MLP neurons of a small language model. Each row is named by its layer, matrix (down: output weights) and neuron, and shows model dimensions 597-852. Each number is 128 + 32 x the weight over its row's rms, rounded and kept within 0 to 255. Numbers have three digits each.
A block is one neuron, or neurons of one layer that tend to fire together. After each block is what it responds to, as a language model described it from the Wikipedia text at the highest values.

L3.down1887:162102170151126190129143099104118107134150178100180108142126153088098116133066139112154117169083117158134141112121134152110066118130147109103111089047080039109130158124153137233145126150080063158138103126068188185179173107122139156113088069131113184069095141142195154203186116163108094147147046121179113144083121122149103103035156108098141114107165110121104109107127160128172132093146199108114133141075128077116182125119131107125145127176053160145140150145199156178110138112159169087115062187076130175081090107157120132147124098101143105162065131174092096147143185125144106135111150107204181090155154143113147148120121149175092133136128140082068094156140150089118124136121113143126133142113064153106150141085185053148149102149140189123111104134169183102091132157134116
L3.down2479:088156139082128183160150130114050134107121123116135103079191140079138122121121144138135120155133147177145112094108161101101071144152145136156120142040172088099076160137199154078148142167170133119122116139137200127119068156202156156075054089086134170123034107084092165100206108176156100143126128129132145132099179148091110145104106120164140177140159088140179156182163138110155075105150139083126155124077153082133147077134169167118092161099126086107111132120102057115198132119102129151121084083104151165102137148101121142051130123157140117120111093127117146104146127133180135167133166109169124141081162146110142180119160106111133131128150138161124112203141104125066093129148149142192145163156107141072086081096119134147122148078155128144104088128115104139114109157114141
Responds to: Mid-word name pieces. Short subword pieces inside rare or foreign words, mostly proper names just after a capitalized first piece, e.g. Z-ed-ong, O-f-akim, Gu-er-chais.

L3.down750:101125132120126097125145100106175121131122116139083151115123154156128120140113151109142101136094127118107139097150132097124163140080142107115093136114137123170117120150136145130101119130104112144137097114132155093115207126145134114123148159166142161114115098133131105110098121132010115128081124209116147060123119102126166174113119129075138159099132122179134111084161095120139111129130144177108115139150159152112123161106091130082106102146122094160143153116134136143124145126085147138133139124133111133108128096137118157115121206126076114167155150112114119110142133136141111125145140138142136125106123133141155106134117125150102122138130054113143142128126126099160088109102128107133142184165113152123126118122113109105140141121130133129152143197129117104183143131255255
L3.down3350:114120127122131106141141120130208133155125121109103129111133127148156116146111123101138087133133124132102133113135124112115122125108130112125104122125138125162126131144115135117096124127134127140140126111129145136094167113125142142091127158143159129133122132113113107108127113137012122130105113236106132059115111125145131150139135146123123129114117119145118117110123110113138134113117135143130135142129157117123124156109100126113112121137125130147127117113118142127122148115116150116147111135123133158102114098126121142151110255135120125136139134117138125103152124129144110155128136142147141109125113140140186130138134116158122118126128074139133147105129123125162095123113123124111132189149112140135110141114119109104135133134131138111153129156127114122148139128255255
Responds to: Paragraph and row ends. Sentence-final periods that close a paragraph (often before a section heading or new paragraph), plus the pipe opening a new table row.

L9.down284:152115167146117118087135150103137164112130071167078117108183116147148138091152090140055123117142163095122116168106141106158120090171082125173126142164129152123118107135179160146116117132080192185174082189104153074142153125141151160115141170064123144142050109165200098130146125125133172172074096141110089110142154074153151126108133121117104161098079106099108102109136099088117133126169184151157120145135157073138121129156138123111110122110099092131129087095059145185059120149170176120120058178113159108065126109133159156129129097146097143156130126150101177165182144094129157078101167088114156051125150137113099122139198132150088093188115121176137163126108133148137080103151099121112150086122196158174118110134076149125097100158077131104139153150124148095216068145153118
L9.down1172:100095090094132097095142151137116113197119125134204151120068098166101122184167094141140112106100145126198147138043098164146179132174091172080161141136126049100151172211114121144164101072131105067119125105105143139131128173132152223116134141157158119108136067077133164140106178125204164090128160114120091105186145105139140135203136121147135043151103129115147069124070102136121121176143135070089120136111070155179136110148126146112074084124096175160102152085121132178162125125133169135148185086126148158137176126146110150133167131157073116100188169127131096156128139138163135094159112124132086205111129061150135134179126129119178124115106103084108194157153101170091131145119083153134110137181159151139101142149111189148146104093128172142150155133158073191166147078090065
L9.down1656:139148119139097167113123163093149133079096150150135101150125090116140112192069144169091116092158131128142164145104108135115159116087058118135075095103153135068137116152127104139107182147150156133127123139108145082175164125102173074158127156121158142100205111168097108136124164121204175142185108081132148146078091188110125141126101085185098151177142142150168090109113127118141131121122138136150139176111114088195113162137133109101118111155164109113123080107122154208160109129164165102143156124085089107126161147104108080151113100122131110172095129163102086111125093094094141140170193126152095147092155128137071135108136092143132144137139137117128145105140075117111124119165132129190163201157153142096131125097148102125203080112148148109105116135163135129153141160082097
L9.down2886:147153100108147103147076121125156098078179137152165160147118098176048082184159087116101119185151135118134093123141122135119149086157171153175192138098169150095149092149123098104079169140113141171087114120173131090098199117170102206141188133116205111077124108152181105091149132149111091128104173059090146051159105103143119156095177111093078085131098122115162094160048140178128169095137130122145162139119124120117092142122070142092129122135151132054122096126080118117196112156116193132094085146138146199103150164132148142152109162130077115144161134221149102150186130091135161098073126190059120129144089128134094103178122104120145107131115126089127094148114094119125106156111064137110109148159156172130072130153114085125105167134109162122135115174122184126065131142127117
Responds to: Mid-word stems before suffixes. Word-start or middle pieces of verbs and adjectives awaiting a suffix, often after was/is, as in incor|rect|ly, reorgan|ized, consolid|ated; also United, continued.

L9.down188:179170128166139121092128126121118147146080120137156162175141121156107020154101080150163166135164124109114108128090117138123176128101164109119165101105100139177125152131058133139119085094086122084139131135102157126097122125108126133112115140093104130166128155119222148117139148118044146145125198177103068115116144101069053109156128131125222136141101150151134078166108179125152122157143103074104140160140141125153073077101041103089156094128128114122075196103138111173100075135119122097115156109142094180086138086144093119156109255076078141153156111125112154100107073090177103124090124158087113097201152153108142137126140106115137134100108069116122155121079140106144156185082154103118113188182131135126118127110149151100117159116120128155139108206101145158115137133164087
L9.down2007:147130149135117127111139082123129147097057153140103136181146121133180102164124109158155100105105096123145138169145125117157157138113158158122178093149078116108105157102115119148126110113084124155139139153148127134155086111137151085139141144147128146226138088089156085135100174152000103132135130173085150178110068114105097094143133169148131063138163196122101122137150115076125119134135168093111151139181174093113101122091159085104132084083151079116065095074122102094119161138118136183102110137177101116152151089148100165135085255087110149135122123109108121160114140097138082182132097160128136118164140163168190099146175096110120189114132182163098110159119110135156152180146125152157154180149094124150094108139158136114118172121072158136101100132130089170057084146151187
L9.down2567:117094148084094121144139107148173138208144096099136132127134152163126014103150172125126157075113122154086118123133124136116163154051161140141161139108134076137134167117063121141117155106181123121129140142111116160115095132137123140134134132103152123139139129177180146156117104170000152123132068163114059143129155139100019127103129148164117148115134143098148085122139161112120128207141098144151138166119158091098127170129104137121153089108130106164081162114126124099082110069113153095152117151129117105147093150143073151124114253142111137144173102088180119130164161112142148135110134127108126077201139109125236092130154137127132139094122152144150133089087102152148164133136141119157098177125057116127129157111180132108087109156096131063141134050117146128134137145255255
L9.down2671:170162148098123108132092140141128135159072115135143137185159130076162058129103086155180151104169106069145140135148099133105147097171147120160148083114083091144078188122057137099138163102088142107130134091099166154149083128159148158153124163114107155129138148147153103136137123115000120109143109148170123138171101133104098122110132152156168122135060119111131161184133146136125144161134098084127133143146140119115117073167060142122151160127106124173105149162116097118123089121169166083129087147153085146085149142113100094151135255077072139143139114099146162106112098096129088140157113129085137097145152141114141108102174104093094161067102114125163147089148068084117134144106208156166105121127076102112137144118158178110128153115054131151113068164091162109154133154191133
Responds to: Sentence-boundary punctuation. Periods and other closing marks (.", )., line breaks, == headings, list dashes) at the end of a sentence or item, before a new sentence like "The" or "In".

L3.down2340:142110160174167160138118139163132120146118176124135109170137085100084192084122117138167093118086150070163110126145223123094135137110113096171148119150133113071123191123114170207128128195103144177171089109096143140153088209121064107196115118126131158152136164086098131081139081148098140125142121148166114122107092134110126126158154191157107129182137127087099100125141156149117077118125149163110126146128129089099179145115110108077163171134128104119119159146131105141171127176131092140169122130150135137201129072120176151102161105146113088089163188084168056173122154143109150113115083121108120142088118071129162109136154053142222133110105140146146092135096129192134138102117118028111104107150147159069097084108093162097193142117156084118124142120146125137109113107191198
L3.down2377:085133149113125065152096068128160113158163146106137087174152189143120147131137070177121156097123096142176112082105113148113099131145171148140097139078133072098101146141139147105102191175130095206162094136126083134091133114080131144141142186157167160165174096164114129177110151188174113063101138177102107146112126115148130104126123170195132112105168123151089101102090175145115124142126138117092113101159105080106130130122127130095138110084170170148088121064133140138153146127134123162154155126117084138142103106130113159124192118125080154143130104143144059083148100079101150132134116128124161106103148119168128126185142123159138201130172128119103140148151107153161126154117120134133177107133070134118081109184154163177095121171100146138165154149139103137088141127172122
Responds to: Word-final completion pieces. Final subword pieces that complete a multi-token word, often a name, place or field inside a title, such as Market-ing, Ser-ie, Nep-al.

L9.down210:145159124171091079162131116127110158092135177148146106143097097118188080090149161182154129181094137109136141122182191107144123116142145187135130164072098164117085107077158112133093160114127136114154124156146181112146149098086174163186108166121108152095134112144141103158166150122150135093084120140113135137106145126108118080141140167178131121103145155163178157125174174149113137172143131117149139128106159109107092069117138077109179117110098108130124102072100153102121136106070113134152150072100100143128112094128106105143167138139176085115119141149175130215088087136151141157176198177116083114127097153123119134126168103120137150094147116194106188102174085085112143159119089120170126136131063085145100072118136098105094159127157123166118160127128080102122143148075069
L9.down633:126131136137111113167133120160127154125152114062114047081156112149159114128102153111144166171130179127124130115167068127068158068064115158149154098128133141108122163086114153065127136173120165149148071142118077098095103135111146095116127096181073069133147099128154147131108159089157108144138166175083071099090111121156121077168112112171132177183078131083169186100082164120158112143132165126141109123085133084105118122124078080163120154074096182122162117180124102189172171064104128099094130203146142114176151087156118069156096042099174157097123086128147140133177135127169128139151096087095123093144114155102173132129150102170090144169088112122150168149108107091137102182093069068132130077165112150152132116096158127108108158133146118178177187125159142148116129164105177
L9.down815:144125172112182116118108090153125120059111175109056120113099081127133130146132158123150149131054097156133093100077098140126164085141193162121124128076096170114150151085126120127145151197123169068111145145100112107104129134142108146089129141198071133075134121111188167104174114138097083158105152143114094123076139166152125155170106117148150168078113110162133152112128140061133169089165076115190102134158149143165122124136132152145117088127082136129079156096152134112143123108125138092106128084162146165091100180113112158151172191131158147132085162149176138144134089098151117135115088148082126132151138143163159104112105106167097171144129156157157150123130103148154157112155122136141110143174122140121126084163125129107111151144119084111118124134072098165083150123150073
L9.down2287:121128110185112093154113058079127152160088186145089131091134133139167084067151117138179157141164101099104108129104157165136133123148174212109163149094133123134141122111160189082107132194050170058163115164149132082135144118062131063133102063139110092163157149154134131138112129179164146127121191139120174084136130092139122121145149141105176145175148085123141182132109104198140091123112155142110136145104127129150092115058079141137115135129151150062109206150129136122078146084145119146172214104166141159132188125076179155114066081134163180137168137136202113106194128147137140134147101137137157105136110057139142181114115185128099135117134128149071177122135167080115127159077113105102113139155104131123157072122145115152123165113163126108142109117107088130127156139092195
Responds to: Degree words before adjectives. Degree adverbs such as too, very, most, less, and linking verbs such as considered, become, deemed, placed right before an evaluative predicate adjective.

L2.down263:088114144098189132141113078176121133134194124139150099196151080124149123137115119194142162091143108103178155128075161121113125113115162114092075140087115102116089094070140079158143148153118130097155203122134141104124126158089052095175095094179147123128131113081126156083140188105146126147077119160185128103147127066175110098124181117099106122176112173129124155105144135174079112081116152208096098099117160098157141172118147098129102151230155134131069110068164104112138147133118170083106146095130116117113117129114120111080123099135154175209201162125164182107077123118125172156159121119132145163127124060127119123136046148156121112112084085107136103112113123135177115106133155101070094129134116136093175072130066160133135121172152145122110152143109184135136113158170136
L2.down614:139142064103177129112083163158143168130160166140067080146124102075135105114123167148133160136106167062154098122088138152127116115142141154121131101134080129150144129137192111195142120146080096159175109155147156163126121132105112109107137164118098110147143193159123160177163124148146133158084121103172192091140161146097168088124130121112161113136165126134099130160136124102149129081168098115074090124086160124082133080165124144096144092070112153141150145114073149136157128129107148157147115116228092144168143142106131130145125138103127092150114154139138164178100113159116125165113104087102100168120151131079182056151102123122170136080118184142149136034083084133164137103113152137121108076129111127137108117129123111132116176143082198112086109138109076139156154121114100
L2.down1281:159140186166137108086157111085139163218146108088135127138132149168076123127181121129109163054142128125126107112128120120182126137118154191093173165112111156119080037159127120158078117123194144099169119104134130134172112151153161141127069212177245115156125099151142172105080103123171081129146108154119169131103135113099116080154122124165110096212137130130090111176089161104159114160116131119154120132117130112103150177155125152096119110158180118126113153130101110146191160048065095126138147136074116109128130144123142121154123097091160159171026135144120101089098141073093095139091182139088141155106136120114063049132136142146088154124059126103151162098039126143143129130127142099151120127133153098122101146168123146134089104135137120168144126060106161141144109081130140
L2.down1329:078165137160150114135120173150157166078129097098134120113059136114190129111166134130141084113099197120102145105107128094127099119121119113080131122159117130130120094173179125156129116116166163155077186172103119106108093152063129123126107098165136114146111175158112135117131163105121129104136184122121134096109098137180148097172107102158166186115091104185160224112072176150098167142146108144083117122089171131141104064155130141091178128106160069116088137112107188163121131123158114125071113127128097213209107166138126100168131110091150132116086108128088094131125085112121068151054178174085113133061151136109107071153041097141139102105081140141116174181108117132163145185147084120058147108147072084133158131094146142114131099123136095123194181102131118144049140082147149
L2.down1978:123155144187087137100112141140126118167122131138129055115150106119039134128096160133144116154169122177185148098039188109106130142142058141154144131144110122075124139077145113111160145099094086124089140147143139110182091128093166115211146136172071061130101110171161060176098188149151134105108051090119133106118068149176141129142054137087123169069126125131122102106141126130119126123188132123103140153158084072079120165167133080112160080091134080124126131096153105069102091147148135082130168110156146164130152128122088104113157134127108133087179139094149126160194107126131167112163120091150163140082068117122169151161152165140138122117068173150099166188169138149141106136117154155059135141160114130144058137150095167161174103201071129204117155152113155120111163127109121
L2.down2046:140104123082117153116132155198173184134136107107087097100114138180106113121104148138131126123099086156112191071181125122081150059158164075127149140091155136162162135101114175115134106132111164138130145148123172164076124090082117123139185098115116101132092166166070105097139153147107140151165108181140076140146126136112129118193092106103132071079180093155103151077146147118142218111149122149113128090188146166114158170109151143180070109099099062175122129131117111087130130138094065125166100161136169115110138113116119091082157187055099073137161139066112091129130153134128131111178144202121153118075176151117081123155087087110136123082114141130098089081139143106069100118133165112082125164134103122120147138119157102114050122131199170197154125144091138120119098182158177
L2.down3201:120132140121107084108118107147111107097083121097131158101151042110093164101118185166159147172130145173170109049125173102152083158129130133125133130190224140077092119144111128110112107117139085124187186100077129160094138176115137106122101098102131090143107172163060209104085175188169126150150093048057164126137137131150140104229162145085102170120140066100169230109086142175137081127110105085086120145118123165143185099113117135132145126142146090135136104102119073116155077130097189095130075125149132127163098171168128142156083140107128101106036185097147129133169140120151077078101156127120104154108142164157173069116128125161081142128131136125129119160116150100150089115117119138107102120106113126128085149130179103119108143105122122094138154142076179061137127145074124
L2.down3536:118203133136110150085127138181111090095104051126117135141124160200157144136147160092100109162145115120123114122059180153119088176152186152155171193158125123161118113140126139168097178095094101174124134121129149139139187127141138149109078143090075115121159145149127143091152148095172113148090084127134179157163129140121128088141105116084102113046095102085122089103134094089162089195190135098083144124142244095126207124135151118156129108148190083157167067122206134145123123091144147175148155079117135128139127107141170214144036131131163102145169125075073087103039119066131151088147170151084118134126132131088164140113131047180153146105128135130138101129163068150088134128135085143161135176141132115088155115091175135119147104098128158136068120129160148111117137172082121
Responds to: Word-final "ie" pieces. Closing pieces of multi-token words, mostly "ie" in names and foreign words (Hermin-ie, Stev-ie, Fotografihistor-ie), plus " United" before States.